Weights of a small transformer language model.
Size: width 704, 11 heads of 64, MLP 2816 tanh GELU, vocabulary 45258.
Architecture: LayerNorm before each block, learned positions, tied embeddings, capped logits.
Training: a variant of Muon for these matrices, 1025M tokens, 7821 steps.
MLP neurons of a small language model. Each row is named by its layer, matrix (up: input weights; down: output weights) and neuron, and shows model dimensions 32-159. Each number is 200 + 30 x the weight over its row's rms, rounded and kept within 0 to 999.
Before each neuron's rows, "fires after" lists the tokens most often just before its 100 highest values on Wikipedia text that the model never trained on.

fires after: " |", " Candidate", " of", " A", " a"
L3.up1537,148,194,240,202,216,185,222,240,194,126,171,231,152,244,201,207,250,212,223,198,200,202,180,204,165,198,186,201,233,205,182,183,202,251,179,173,210,196,162,142,208,200,187,261,235,178,171,156,197,260,231,203,190,251,164,192,214,181,235,193,188,238,173,235,222,225,217,201,186,193,211,204,224,281,159,161,186,166,247,217,206,236,230,229,189,154,165,193,223,119,254,166,158,192,246,215,205,181,203,205,191,214,258,200,207,194,163,252,224,188,214,175,166,233,218,190,255,210,214,199,201,156,190,214,179,246,241,132
L3.down1537,189,202,198,255,201,232,183,253,175,228,209,217,198,171,176,262,195,215,149,206,205,164,220,197,223,222,231,182,195,141,160,215,113,210,207,176,190,264,217,195,184,208,226,199,169,165,175,269,209,160,184,134,216,206,212,170,196,228,222,183,154,195,165,169,212,235,240,184,191,213,242,199,214,214,214,182,213,253,166,206,233,176,196,254,215,223,247,199,221,181,169,154,226,227,264,94,162,151,216,237,200,235,189,185,219,212,195,205,193,192,172,184,161,182,175,225,163,174,174,193,181,179,235,217,207,220,203,177

fires after: " |", " ", " 0", " &"
L3.up1582,189,180,198,184,241,206,244,223,192,214,152,170,196,251,230,234,172,180,189,232,249,198,250,199,208,238,158,244,177,238,254,117,216,140,203,184,181,168,182,190,192,154,257,195,245,205,155,213,235,205,174,191,224,262,180,172,219,138,166,207,181,194,200,187,208,167,207,151,143,208,231,231,245,218,157,169,180,198,184,142,185,179,149,195,180,154,214,185,141,193,277,200,130,257,202,214,195,169,236,173,219,218,177,199,194,193,183,194,256,226,194,263,193,176,194,158,233,230,177,146,206,141,205,179,231,151,156,221
L3.down1582,182,223,223,167,204,207,166,218,232,189,187,229,185,226,213,188,246,206,222,209,234,201,189,282,157,175,263,180,198,201,206,259,204,228,167,175,221,204,194,132,203,213,153,177,183,180,193,144,137,207,209,233,164,205,220,195,218,184,171,201,228,189,204,184,195,186,199,159,276,254,145,216,186,166,217,244,174,188,160,179,215,257,214,175,240,218,162,230,226,205,180,214,209,202,152,183,193,251,198,172,213,203,206,149,210,238,224,188,174,192,170,186,218,197,148,148,191,192,236,164,168,229,165,154,177,295,238,225

fires after: " |", " and"
L3.up335,155,147,222,228,204,220,176,212,177,197,226,163,169,222,192,204,217,277,240,141,174,207,258,205,164,135,151,184,165,184,211,185,177,248,214,205,160,208,177,220,203,163,231,206,226,204,164,204,250,168,219,193,184,237,136,170,206,213,147,215,220,186,210,145,225,227,199,230,175,139,201,185,177,204,183,180,236,216,227,220,184,195,216,169,263,187,222,208,188,184,213,249,274,159,217,222,222,199,188,201,244,196,246,210,227,244,224,151,167,220,200,194,218,210,168,172,219,192,262,196,210,246,163,166,156,179,213,228
L3.down335,159,206,135,205,184,197,221,159,165,180,195,192,224,122,248,186,175,186,155,172,192,163,221,165,156,221,218,172,223,192,170,164,208,184,159,227,116,186,206,178,228,190,175,169,224,231,210,170,180,171,175,230,260,168,272,213,194,237,159,181,177,168,199,225,194,234,203,210,190,201,213,195,206,155,225,232,172,188,212,224,177,172,200,152,198,221,195,249,185,226,194,200,208,242,243,220,171,217,185,213,226,193,147,130,144,189,214,183,176,179,149,207,223,164,223,162,220,177,170,171,193,151,167,226,204,183,179,221

fires after: " in", " of", " the", " from", " In"
L3.up1914,231,197,255,173,162,217,210,150,231,189,198,227,262,174,157,152,194,192,248,221,223,193,209,200,233,215,284,184,199,153,206,169,186,238,203,239,224,180,207,220,182,234,164,196,174,198,173,179,181,226,157,143,237,217,234,211,206,207,183,201,256,219,143,232,199,213,209,151,214,158,223,147,196,206,245,209,136,212,224,202,203,181,220,233,183,186,212,226,225,197,254,130,185,231,230,208,187,169,175,227,196,187,222,186,250,196,179,187,208,200,164,164,210,205,180,181,202,215,221,200,223,182,144,140,205,207,215,156
L3.down1914,193,234,209,255,214,249,188,233,146,264,190,197,185,200,196,241,186,214,230,260,264,224,171,197,198,213,172,213,148,202,222,149,224,243,254,181,194,173,164,201,174,169,218,209,206,195,161,226,200,173,239,166,248,164,202,224,223,234,180,203,202,195,185,202,165,228,182,192,224,205,201,198,162,166,207,207,214,252,200,214,199,202,260,164,129,211,217,188,145,257,205,181,197,199,221,195,255,140,220,206,182,194,192,209,200,243,227,227,248,206,208,192,200,181,213,183,204,238,199,249,203,227,213,250,185,166,191,159

fires after: "aug", " Mississ", "aba"
L3.up1350,189,169,178,224,195,181,226,182,214,229,209,263,236,250,157,181,217,211,230,213,179,177,232,194,173,212,216,248,229,150,203,214,182,134,204,230,186,249,161,150,213,184,218,235,237,187,184,169,215,182,229,214,191,224,187,217,162,194,235,217,227,200,210,176,228,216,210,176,205,213,165,198,195,168,178,186,186,202,166,219,264,163,220,196,198,242,217,149,227,228,233,185,238,184,252,196,167,205,235,207,204,189,229,172,238,259,225,190,219,207,176,230,180,237,156,180,222,199,154,163,176,177,230,198,244,163,191,220
L3.down1350,179,207,229,149,232,203,202,233,212,208,217,178,210,218,222,189,145,224,190,195,207,215,175,237,193,217,144,156,271,138,196,179,201,238,190,195,227,198,270,232,266,216,217,171,204,175,239,209,195,175,198,201,131,217,174,169,201,216,213,187,143,194,158,262,191,182,221,234,240,180,227,230,174,180,258,173,203,214,164,185,213,214,217,156,205,236,233,181,211,197,158,225,195,183,215,193,215,187,199,139,171,202,153,230,208,229,191,267,236,245,238,164,173,177,184,224,234,228,198,220,202,229,200,213,165,206,172,187

fires after: " |", " ", "\n"
L3.up2233,176,241,171,198,204,233,182,206,185,218,162,188,165,157,176,219,167,171,196,196,215,208,218,216,197,238,145,123,188,191,206,211,232,229,115,167,256,184,163,165,198,220,206,228,224,143,210,187,195,193,234,216,194,246,182,199,163,148,180,177,231,157,213,188,170,129,242,199,192,199,148,171,196,268,165,173,206,204,190,183,260,221,116,208,190,264,242,191,170,143,219,217,191,232,196,224,184,198,176,216,175,248,198,226,197,225,184,224,232,191,163,215,210,150,190,162,176,190,216,191,152,232,192,258,205,223,228,251
L3.down2233,170,190,186,206,154,162,215,169,156,202,265,223,199,214,191,230,257,240,249,214,223,245,222,175,160,173,177,178,223,218,182,175,232,153,177,222,171,203,164,220,176,199,240,163,195,164,148,203,222,212,253,197,220,238,207,210,218,203,137,204,155,192,140,179,164,266,160,146,172,236,201,222,205,139,219,171,187,223,206,198,221,225,194,236,202,164,202,257,146,168,222,218,198,242,183,222,152,159,170,150,204,250,226,205,210,188,221,206,211,189,183,183,246,275,250,137,208,246,276,140,271,180,242,259,170,201,146,155

fires after: " |", " ±%", " (F"
L3.up197,220,192,202,173,170,193,145,253,216,179,131,230,164,219,165,244,153,120,195,129,187,252,205,225,258,171,181,212,202,167,194,221,174,217,268,272,171,225,206,228,228,198,213,161,190,264,190,172,202,192,181,229,209,236,161,174,205,202,223,168,168,175,219,158,187,234,181,153,192,244,160,246,215,199,227,228,177,258,210,224,184,176,167,236,195,190,184,166,161,234,226,276,205,220,152,202,275,188,154,190,197,180,188,213,235,185,200,183,200,201,234,207,175,203,221,223,197,180,227,204,175,201,192,204,163,193,247,207
L3.down197,199,198,167,185,170,227,218,211,208,216,227,187,199,170,195,257,160,225,239,216,225,221,202,248,154,268,154,191,209,217,212,180,267,263,238,203,221,182,216,177,199,250,235,233,186,245,204,209,209,209,191,237,221,173,220,233,229,164,180,227,175,234,235,268,206,197,135,215,132,159,243,224,210,236,192,210,186,169,174,229,175,225,231,165,157,178,218,233,222,228,139,254,201,176,196,159,228,180,235,185,222,196,172,247,187,166,190,178,183,233,257,262,190,181,177,199,216,250,208,173,262,180,212,245,136,193,176,210

fires after: " |", " 5"
L3.up2043,196,195,274,171,105,221,174,204,172,175,170,241,133,224,234,158,164,238,190,178,173,190,206,194,203,161,224,113,276,194,177,173,232,233,209,252,204,166,150,199,183,147,202,259,192,171,183,174,180,207,230,234,197,207,205,172,235,240,233,206,165,204,168,225,180,237,172,221,238,202,208,211,226,190,217,253,198,223,181,208,197,201,222,186,202,170,199,241,211,215,170,229,214,151,200,179,210,222,146,178,183,213,222,150,161,181,223,198,183,196,165,209,214,227,192,207,192,163,217,219,261,217,233,118,206,212,215,214
L3.down2043,193,231,161,195,204,219,213,218,208,237,166,153,230,229,240,215,221,186,194,234,201,228,163,200,207,222,199,265,212,171,125,141,142,145,158,197,216,232,225,218,180,181,219,189,203,227,163,153,169,233,184,198,189,178,151,205,214,224,221,179,192,181,231,180,240,181,206,173,196,217,245,233,190,194,186,188,259,200,215,165,185,255,205,188,182,164,236,149,202,219,204,174,204,279,224,157,190,211,259,214,202,190,195,220,216,201,240,240,151,186,197,238,172,213,257,210,220,207,140,230,205,187,212,216,215,207,206,219

fires after: " is", " was", " a", "|", " it"
L3.up685,219,154,174,211,239,171,234,164,188,194,187,158,155,239,140,197,192,155,194,248,183,195,233,216,106,187,221,232,233,191,159,247,151,170,229,105,196,189,191,185,156,216,192,249,244,199,201,154,176,272,291,197,159,156,196,240,205,144,197,195,219,179,138,253,173,153,202,206,171,171,177,209,135,200,144,176,166,183,190,213,187,195,231,175,182,200,175,213,237,220,217,260,184,215,230,196,178,198,188,209,165,205,191,194,203,214,183,193,214,206,235,213,304,184,255,221,215,190,224,246,128,152,221,236,224,252,247,153
L3.down685,167,225,202,159,185,219,217,175,209,228,229,171,182,237,232,169,221,217,234,159,185,211,154,245,191,157,184,241,222,201,234,159,214,237,186,210,192,183,184,161,206,191,202,204,263,227,166,213,203,153,204,203,173,238,123,250,150,214,195,160,219,238,203,268,201,164,208,199,156,252,175,178,200,222,219,173,142,203,186,244,207,214,210,177,175,214,173,182,178,289,209,219,177,208,252,193,154,149,201,196,170,196,208,216,176,235,210,189,200,186,238,222,170,190,212,191,168,212,176,217,160,221,198,184,200,220,197,172

fires after: " the", " %", " No.", " Votes", " ", " at"
L3.up137,178,167,186,219,193,183,188,187,228,214,187,247,209,202,190,174,184,211,212,233,159,141,166,223,224,262,155,258,203,235,240,147,274,196,138,206,166,144,231,262,199,226,171,180,192,149,213,220,189,241,152,162,229,204,166,216,233,174,185,179,189,154,192,220,217,212,213,203,281,288,206,221,222,168,176,257,200,202,223,194,213,190,171,193,196,195,233,186,228,203,198,212,136,186,192,193,171,170,202,213,200,254,134,229,156,172,246,214,183,235,196,160,215,180,216,213,236,214,257,216,201,200,218,230,222,164,157,214
L3.down137,183,223,190,228,204,210,162,213,159,223,203,236,254,172,192,220,168,244,275,161,250,217,153,143,187,243,209,212,240,186,155,111,209,188,232,174,206,153,212,168,165,158,119,179,238,209,212,206,160,186,222,219,147,192,191,205,216,205,220,200,223,221,185,177,221,180,172,220,232,215,166,246,161,245,165,226,179,193,192,181,187,146,202,183,244,257,180,223,188,271,224,145,175,210,192,190,193,202,247,192,172,136,203,196,187,218,156,158,179,224,189,240,192,253,186,159,172,219,188,196,201,178,197,217,175,209,229,166

fires after: " the", " The", " a"
L3.up1149,175,227,209,214,195,195,238,167,167,216,205,146,162,245,231,145,223,185,199,176,181,142,166,211,126,227,235,227,202,224,157,220,163,177,223,240,230,236,209,227,200,221,149,177,156,202,172,217,213,161,266,186,199,228,206,222,243,212,231,171,225,197,189,198,249,198,205,172,206,201,195,230,215,197,204,268,215,233,131,247,225,206,172,206,185,183,181,231,179,231,203,210,198,208,175,169,224,181,141,227,254,188,216,221,167,194,189,141,177,194,219,146,185,229,172,229,187,144,188,178,239,270,178,216,218,137,159,214
L3.down1149,180,231,225,197,243,259,200,232,205,201,145,216,174,190,236,191,224,227,173,221,190,246,140,251,216,205,180,182,153,156,223,200,202,246,233,149,150,142,241,206,220,169,187,210,163,193,197,168,182,195,203,199,242,139,202,216,159,241,192,212,193,157,257,190,217,199,301,271,192,236,194,185,203,197,173,210,210,158,249,207,177,207,161,167,218,199,195,171,218,201,186,213,219,169,198,198,125,193,169,231,165,211,259,205,208,201,159,190,165,171,204,196,165,227,196,214,160,192,204,216,235,181,201,209,177,226,238,198

fires after: " ", "|"
L3.up380,215,217,204,239,204,189,148,230,223,143,197,246,149,204,204,197,153,200,202,205,216,204,192,122,216,164,196,200,202,218,152,179,183,189,248,196,185,167,217,199,219,222,253,217,224,154,213,154,197,202,198,170,191,232,184,178,194,181,233,197,219,176,168,144,209,247,207,215,206,176,228,246,219,244,196,189,214,260,195,199,181,151,216,152,226,224,220,255,192,206,203,183,231,258,183,238,169,224,214,200,225,217,244,192,229,149,236,224,179,181,172,190,242,198,180,164,192,212,199,182,227,224,257,187,161,224,221,234
L3.down380,221,208,178,242,194,192,246,193,168,196,145,142,243,161,218,217,197,162,214,199,234,190,205,177,130,211,229,200,196,177,206,218,207,197,173,236,264,222,203,216,229,177,208,141,219,244,184,223,168,212,247,200,215,136,220,177,179,173,175,259,174,179,201,189,203,159,169,207,184,205,183,139,193,205,112,193,168,193,175,188,205,193,202,203,202,167,211,194,244,181,218,205,184,177,212,188,216,188,180,224,180,194,154,231,203,204,135,212,220,254,216,257,166,218,255,216,161,185,193,197,194,233,175,175,178,153,208,251

fires after: " |", " Apps", "\n", " Goals", " his"
L3.up510,198,223,197,209,220,184,209,269,183,180,209,212,167,201,190,164,163,212,186,196,182,219,183,203,235,200,221,218,249,200,199,222,231,197,195,162,210,167,151,169,263,164,230,161,210,189,211,222,242,230,191,269,246,205,175,233,154,203,130,222,202,197,156,217,195,147,211,212,170,203,181,189,175,223,211,257,192,192,168,197,181,188,166,203,168,214,190,273,146,185,221,170,196,202,191,197,208,155,187,213,231,215,182,175,230,132,188,182,195,219,249,153,203,176,230,175,218,230,228,255,196,227,204,244,253,198,169,208
L3.down510,173,202,216,235,207,183,188,280,187,210,205,179,175,201,166,209,209,211,219,183,151,129,213,221,157,229,161,188,191,203,216,189,216,172,248,216,220,268,250,178,223,222,143,230,188,220,208,213,179,247,215,195,230,194,196,191,234,207,205,179,210,240,196,210,142,219,212,158,156,196,210,198,230,215,174,240,168,240,253,246,236,150,205,242,142,187,176,181,252,254,172,231,213,187,206,181,199,205,248,270,165,223,255,239,203,179,225,246,233,200,177,225,204,179,211,183,236,178,156,167,248,185,192,240,185,129,199,191

fires after: " the", " Al", " |"
L3.up2102,150,212,226,239,228,204,234,172,179,197,177,215,171,216,194,182,220,164,234,289,205,193,223,221,175,178,171,174,197,156,224,130,186,221,204,216,183,222,149,198,189,181,130,174,235,206,222,188,161,199,217,228,226,201,162,203,220,215,200,210,189,226,260,198,258,173,211,197,275,206,203,253,143,212,255,193,186,217,210,228,178,216,298,227,199,147,210,166,163,232,204,143,195,208,170,205,174,167,183,193,221,184,167,223,210,211,143,173,160,208,196,219,209,189,200,243,179,200,240,205,227,143,234,189,215,167,198,241
L3.down2102,273,239,143,200,150,166,153,224,220,207,249,207,171,198,170,217,148,206,222,203,217,224,210,208,178,195,182,189,202,186,217,230,196,186,236,213,191,186,197,124,134,232,169,189,186,185,192,180,202,218,242,205,236,200,252,229,211,169,125,213,180,211,193,236,256,245,167,226,160,213,188,182,235,193,177,225,173,124,160,185,224,183,234,189,217,210,186,228,227,193,245,191,215,200,238,200,239,227,186,186,142,220,213,171,203,214,175,226,217,219,240,187,172,160,212,180,221,205,248,225,220,175,229,215,208,224,236,216

fires after: "\n", " made"
L3.up1284,190,172,168,235,234,201,236,205,189,221,188,138,160,217,163,210,150,207,267,183,195,197,202,146,235,220,211,222,182,147,238,158,240,201,205,209,213,257,204,220,183,205,200,212,197,138,200,196,152,177,218,180,206,193,203,225,162,186,218,215,169,237,189,205,186,179,229,192,167,208,198,206,271,259,182,188,155,229,221,183,205,178,191,193,190,223,211,183,172,223,262,225,187,249,250,207,189,193,240,179,183,240,167,238,153,195,151,229,161,239,181,155,244,154,221,196,210,237,169,240,152,178,256,194,202,186,183,199
L3.down1284,189,228,225,176,212,231,158,220,174,215,211,222,246,218,188,214,200,160,169,144,177,253,214,231,148,173,220,210,194,264,190,202,169,204,191,198,229,171,179,211,207,196,226,194,153,227,258,141,178,279,230,220,165,267,178,237,270,194,188,186,181,214,180,196,164,211,175,198,169,216,197,205,200,190,161,213,205,182,203,229,206,221,226,198,245,196,202,203,131,161,163,242,261,143,173,202,227,253,195,191,210,234,177,159,215,209,186,171,189,150,194,244,170,221,225,194,146,242,166,184,209,185,157,145,151,192,221,191

fires after: " was", " the", " his", " were", " is"
L3.up9,196,183,163,249,155,187,174,201,205,245,228,159,214,197,198,199,161,199,159,233,175,189,193,218,212,227,219,233,181,229,196,179,195,207,186,180,174,207,265,196,194,224,242,177,185,252,202,229,147,201,210,192,205,211,223,176,179,187,171,183,199,194,204,177,175,259,191,200,207,197,209,176,249,198,218,168,226,286,228,201,201,207,255,179,204,202,189,161,146,220,196,231,219,169,222,190,258,242,223,247,213,170,267,222,171,215,200,173,248,207,208,223,233,201,194,178,213,211,164,183,198,200,178,241,216,181,287,203
L3.down9,189,206,233,229,226,174,199,163,205,155,160,256,203,182,207,220,244,209,183,220,229,249,198,186,148,164,195,195,237,154,207,206,176,231,201,171,220,174,198,211,185,184,150,262,201,126,204,146,263,188,215,235,188,189,170,183,198,177,245,164,133,164,193,229,245,163,228,236,222,191,188,241,185,194,199,226,174,112,180,205,230,184,185,274,190,167,196,204,173,148,202,173,195,192,175,160,225,225,179,187,201,213,191,228,175,191,211,155,201,184,205,218,210,251,217,233,206,229,242,237,201,192,240,174,164,125,184,150

fires after: " the", " was", " are", " be", " is"
L3.up421,201,206,229,194,214,250,242,140,247,217,184,238,216,258,186,171,234,117,228,160,217,164,217,187,156,186,179,185,205,185,155,172,132,201,195,188,221,189,174,228,144,207,233,186,208,224,181,234,205,176,208,244,199,183,196,194,235,179,211,231,195,237,205,201,232,180,237,180,181,206,182,251,184,155,241,156,167,204,214,202,232,172,173,167,170,203,214,184,167,263,231,201,228,186,199,225,213,215,175,218,202,184,236,189,237,198,163,157,193,193,188,214,220,174,179,187,195,182,194,170,178,217,168,192,207,165,208,197
L3.down421,225,186,134,208,153,189,173,222,209,172,203,237,219,178,236,191,206,188,227,201,213,178,251,196,208,231,205,191,191,202,273,226,239,192,233,157,209,199,224,205,217,167,209,173,175,132,224,217,237,220,210,202,179,177,194,207,193,162,209,229,222,220,163,268,221,227,170,223,198,219,240,175,192,197,149,181,222,212,219,222,241,226,142,212,225,152,199,194,209,228,215,248,222,167,206,170,186,239,229,184,188,194,180,137,230,215,174,219,210,211,205,155,206,222,100,219,194,215,225,140,160,195,216,186,229,110,198,207

fires after: " |", "|---|---|---|---|---|", "|---|---|---|---|", "|---|---|---|---|---|---|", " 1"
L3.up1463,251,179,143,214,238,254,194,202,226,224,195,197,175,219,214,181,183,205,252,141,196,158,161,196,186,174,132,191,258,162,198,206,214,237,216,188,166,202,134,205,236,183,202,206,238,224,212,163,233,159,224,195,236,143,133,198,123,172,175,221,179,202,216,185,280,230,153,219,158,224,182,235,215,217,192,196,184,217,160,210,204,222,172,243,225,224,299,178,227,193,237,210,213,174,169,215,216,209,195,215,216,196,230,172,197,193,188,107,169,217,253,207,178,192,189,219,202,209,221,170,189,183,146,175,235,144,185,204
L3.down1463,229,181,144,232,169,158,180,214,167,167,208,178,203,188,196,187,233,198,213,273,193,208,213,190,203,150,208,176,187,161,160,233,234,160,172,239,306,181,177,195,151,191,238,223,212,256,201,174,232,236,192,183,220,192,229,199,175,196,170,156,210,194,161,196,208,191,194,189,230,212,151,246,172,167,216,237,198,164,180,189,166,201,230,185,209,188,185,186,170,172,240,187,257,240,224,207,238,206,193,236,222,206,155,205,209,211,149,231,218,259,192,152,201,209,194,228,194,139,182,239,173,226,232,161,172,236,232,174

fires after: " |", " on", " "
L3.up275,226,179,236,204,202,218,250,202,220,190,180,201,180,246,188,195,178,171,175,182,227,265,187,185,202,214,198,183,204,173,179,216,181,216,210,155,190,183,169,248,191,237,216,230,227,168,190,175,257,175,189,199,194,194,240,153,160,259,242,181,154,182,211,205,200,112,233,184,203,170,229,218,200,218,195,178,197,242,214,222,246,228,166,189,186,184,226,203,254,200,169,203,201,202,183,222,215,216,203,200,150,260,242,184,190,207,164,211,184,188,191,194,176,171,120,123,241,207,162,263,212,207,212,188,197,184,246,167
L3.down275,191,142,209,212,225,228,126,204,211,218,224,149,199,231,207,217,157,164,271,188,168,201,186,198,189,195,184,218,195,222,160,181,184,194,190,194,212,254,233,176,195,283,225,220,175,175,234,186,163,185,240,194,209,213,234,201,198,191,223,193,183,191,180,173,246,194,160,209,216,205,179,233,171,215,174,203,227,213,150,224,187,159,213,196,218,192,209,196,216,187,238,229,211,208,187,204,168,185,182,168,229,160,159,260,257,205,191,175,188,283,171,208,198,153,164,184,186,190,235,172,178,162,190,229,169,213,212,191

fires after: " Win", " votes", " 2006", " ", " 2007", " Loss"
L3.up584,217,193,118,241,212,209,225,181,225,200,134,212,188,205,253,191,196,168,206,196,198,265,209,176,200,179,218,175,172,187,191,227,196,213,194,190,215,222,237,203,152,231,218,184,181,179,196,210,235,189,149,195,263,182,196,215,209,150,185,133,206,202,204,165,174,138,200,225,214,173,206,228,125,182,191,213,278,172,142,175,184,186,222,148,177,163,232,241,195,202,141,178,219,213,237,188,205,215,252,147,236,178,177,214,208,152,236,204,199,202,186,256,204,223,197,214,209,243,181,203,224,206,248,209,160,219,219,192
L3.down584,223,202,211,202,193,203,157,169,192,185,227,204,204,174,204,149,168,218,218,209,202,213,208,207,174,220,178,179,207,161,228,170,203,203,233,208,197,201,172,200,244,254,243,209,192,180,281,176,213,188,183,236,217,226,264,146,284,254,180,262,214,221,182,209,206,172,198,217,159,197,188,212,190,188,221,190,221,202,189,224,185,199,205,212,198,199,154,216,209,271,201,201,177,152,181,169,126,174,153,209,181,217,188,176,187,203,212,171,201,214,212,178,192,226,176,194,183,190,223,197,208,189,219,183,216,158,198,210

fires after: " was", " is", " were", " are", " in", " being"
L3.up1776,219,227,219,201,203,191,217,226,224,224,192,118,198,200,221,210,168,167,273,233,251,232,173,187,169,180,201,210,219,211,165,217,202,206,197,214,206,183,191,201,180,248,207,224,185,224,161,201,170,254,239,154,178,178,160,159,187,155,146,196,203,222,210,103,187,224,189,158,158,206,163,185,162,207,217,215,196,219,210,180,200,164,245,167,226,235,181,249,135,257,213,271,206,178,181,176,225,207,168,219,249,222,162,225,192,163,229,186,219,202,175,220,201,186,216,219,169,214,216,199,180,186,150,196,179,193,216,275
L3.down1776,226,182,179,161,202,216,211,143,155,168,202,163,208,199,216,196,228,196,220,204,160,181,182,232,206,258,227,194,197,163,245,186,198,172,138,149,185,178,204,192,190,174,153,140,177,186,190,255,190,196,216,183,228,179,222,225,214,233,170,167,210,171,230,220,189,191,204,158,212,212,176,283,172,171,214,236,205,190,245,174,181,192,195,230,216,157,189,214,209,260,193,184,161,189,171,247,101,164,170,219,185,166,177,202,244,152,199,158,208,175,223,205,162,177,176,241,158,229,209,232,153,150,236,170,191,198,220,202

fires after: " |", " /", " 2,", " Set", " for"
L3.up1432,190,188,210,240,175,230,220,261,212,203,241,169,204,198,211,209,255,157,217,214,202,206,206,169,199,256,230,192,182,207,218,137,223,285,209,259,150,182,187,204,186,194,202,186,207,265,215,149,219,225,203,248,175,234,150,195,183,204,217,181,209,217,238,217,209,177,188,176,217,212,215,248,154,234,217,210,250,208,229,206,172,207,184,284,179,193,218,187,162,246,168,219,195,215,217,186,201,179,181,175,184,218,193,218,175,195,226,214,256,190,219,196,185,170,252,211,211,243,222,160,215,186,208,197,206,268,218,199
L3.down1432,245,168,197,145,185,229,197,251,205,202,239,197,238,243,202,227,160,215,230,160,217,191,196,162,191,208,194,167,148,164,210,188,209,202,226,201,155,188,244,179,195,217,202,255,152,175,222,289,229,203,163,213,211,122,200,196,234,180,229,192,200,228,170,223,212,148,197,234,249,154,174,229,203,220,142,213,254,171,193,206,231,190,200,143,195,213,264,178,256,151,186,192,199,164,210,266,254,183,246,207,195,192,224,236,236,203,202,271,228,207,223,211,217,229,211,201,215,218,177,213,169,211,195,196,215,211,239,253

fires after: " January", " February", " March", " June", " August"
L3.up1126,166,192,158,201,207,169,161,279,232,231,201,177,121,165,197,201,223,176,210,186,195,186,255,169,238,232,207,224,233,234,195,221,202,196,210,189,179,223,130,199,194,249,172,241,211,187,193,217,234,195,203,182,186,204,209,193,176,219,144,212,192,153,161,200,107,196,205,151,206,233,148,158,170,178,218,209,214,198,233,218,243,194,204,200,217,262,189,199,186,250,173,162,196,216,223,213,228,155,230,233,242,168,197,171,164,195,187,180,181,190,161,250,225,215,213,187,177,183,198,160,192,121,184,185,265,202,168,225
L3.down1126,139,194,164,208,219,221,243,211,210,206,235,256,216,231,204,229,234,231,208,157,186,239,259,145,177,206,156,191,250,161,199,190,225,201,224,175,214,172,151,213,175,237,177,198,187,246,216,200,174,212,154,234,198,145,150,215,230,166,205,220,198,203,238,167,220,173,173,152,205,187,175,199,206,195,223,205,199,162,146,130,253,206,194,215,198,183,195,235,218,167,140,208,267,193,121,231,184,275,200,222,222,262,194,207,192,237,222,183,263,199,183,190,172,165,187,216,178,170,230,216,165,162,248,173,192,198,204,248

fires after: " was", " and"
L3.up301,226,184,222,119,202,167,212,153,197,221,207,173,241,167,230,198,169,207,208,239,198,232,234,274,186,194,241,212,185,174,147,185,193,250,227,227,137,225,216,157,195,190,287,182,203,179,172,241,245,179,144,211,169,175,162,231,209,151,252,212,204,240,197,206,253,232,182,153,166,197,170,212,213,274,274,166,204,184,232,301,203,187,200,187,152,219,204,217,197,246,217,205,184,156,198,109,224,175,158,221,201,212,222,180,239,215,144,182,135,204,241,152,194,149,178,197,228,200,251,167,155,209,205,190,175,188,240,207
L3.down301,167,175,243,196,207,199,186,168,251,125,182,185,185,191,209,164,157,269,198,192,212,145,141,144,171,181,233,225,179,178,216,185,197,195,210,239,234,186,202,218,225,212,206,179,277,151,199,196,170,176,220,179,213,191,191,136,192,218,137,236,181,206,236,129,177,185,154,220,208,179,214,165,220,203,219,197,235,263,211,178,221,155,161,204,192,187,198,211,215,216,184,191,193,245,180,227,188,265,227,264,226,202,238,191,217,173,234,173,209,198,180,234,213,166,215,186,160,237,140,175,239,275,194,152,221,137,189,227

fires after: " in", " the", " 0;"
L3.up1478,223,214,172,186,212,187,226,230,219,189,201,199,190,212,196,204,189,193,193,182,105,197,246,178,199,145,169,212,199,210,173,240,217,242,218,247,241,212,237,224,193,228,186,211,142,246,208,175,206,259,184,222,224,179,203,152,169,216,193,212,213,190,206,200,226,252,220,164,203,211,208,162,223,225,238,168,185,219,270,198,203,212,210,231,235,196,237,220,218,183,207,162,244,192,195,189,252,192,228,226,250,169,220,222,196,221,223,160,234,194,219,154,191,224,211,162,232,236,114,205,192,202,251,188,180,193,232,185
L3.down1478,216,180,157,169,188,148,125,161,134,224,198,222,215,237,188,164,196,178,207,224,226,236,209,208,219,162,246,214,237,209,158,169,151,213,199,94,206,178,193,175,175,224,183,221,199,210,186,237,214,210,250,166,137,187,179,187,227,170,214,177,137,141,181,233,200,157,178,249,214,176,171,161,242,200,194,231,188,202,161,153,204,196,243,154,161,206,165,208,191,184,228,173,197,239,234,223,172,222,122,209,156,171,161,200,227,167,183,207,204,196,201,200,211,196,178,215,197,229,208,204,199,145,176,209,228,225,154,225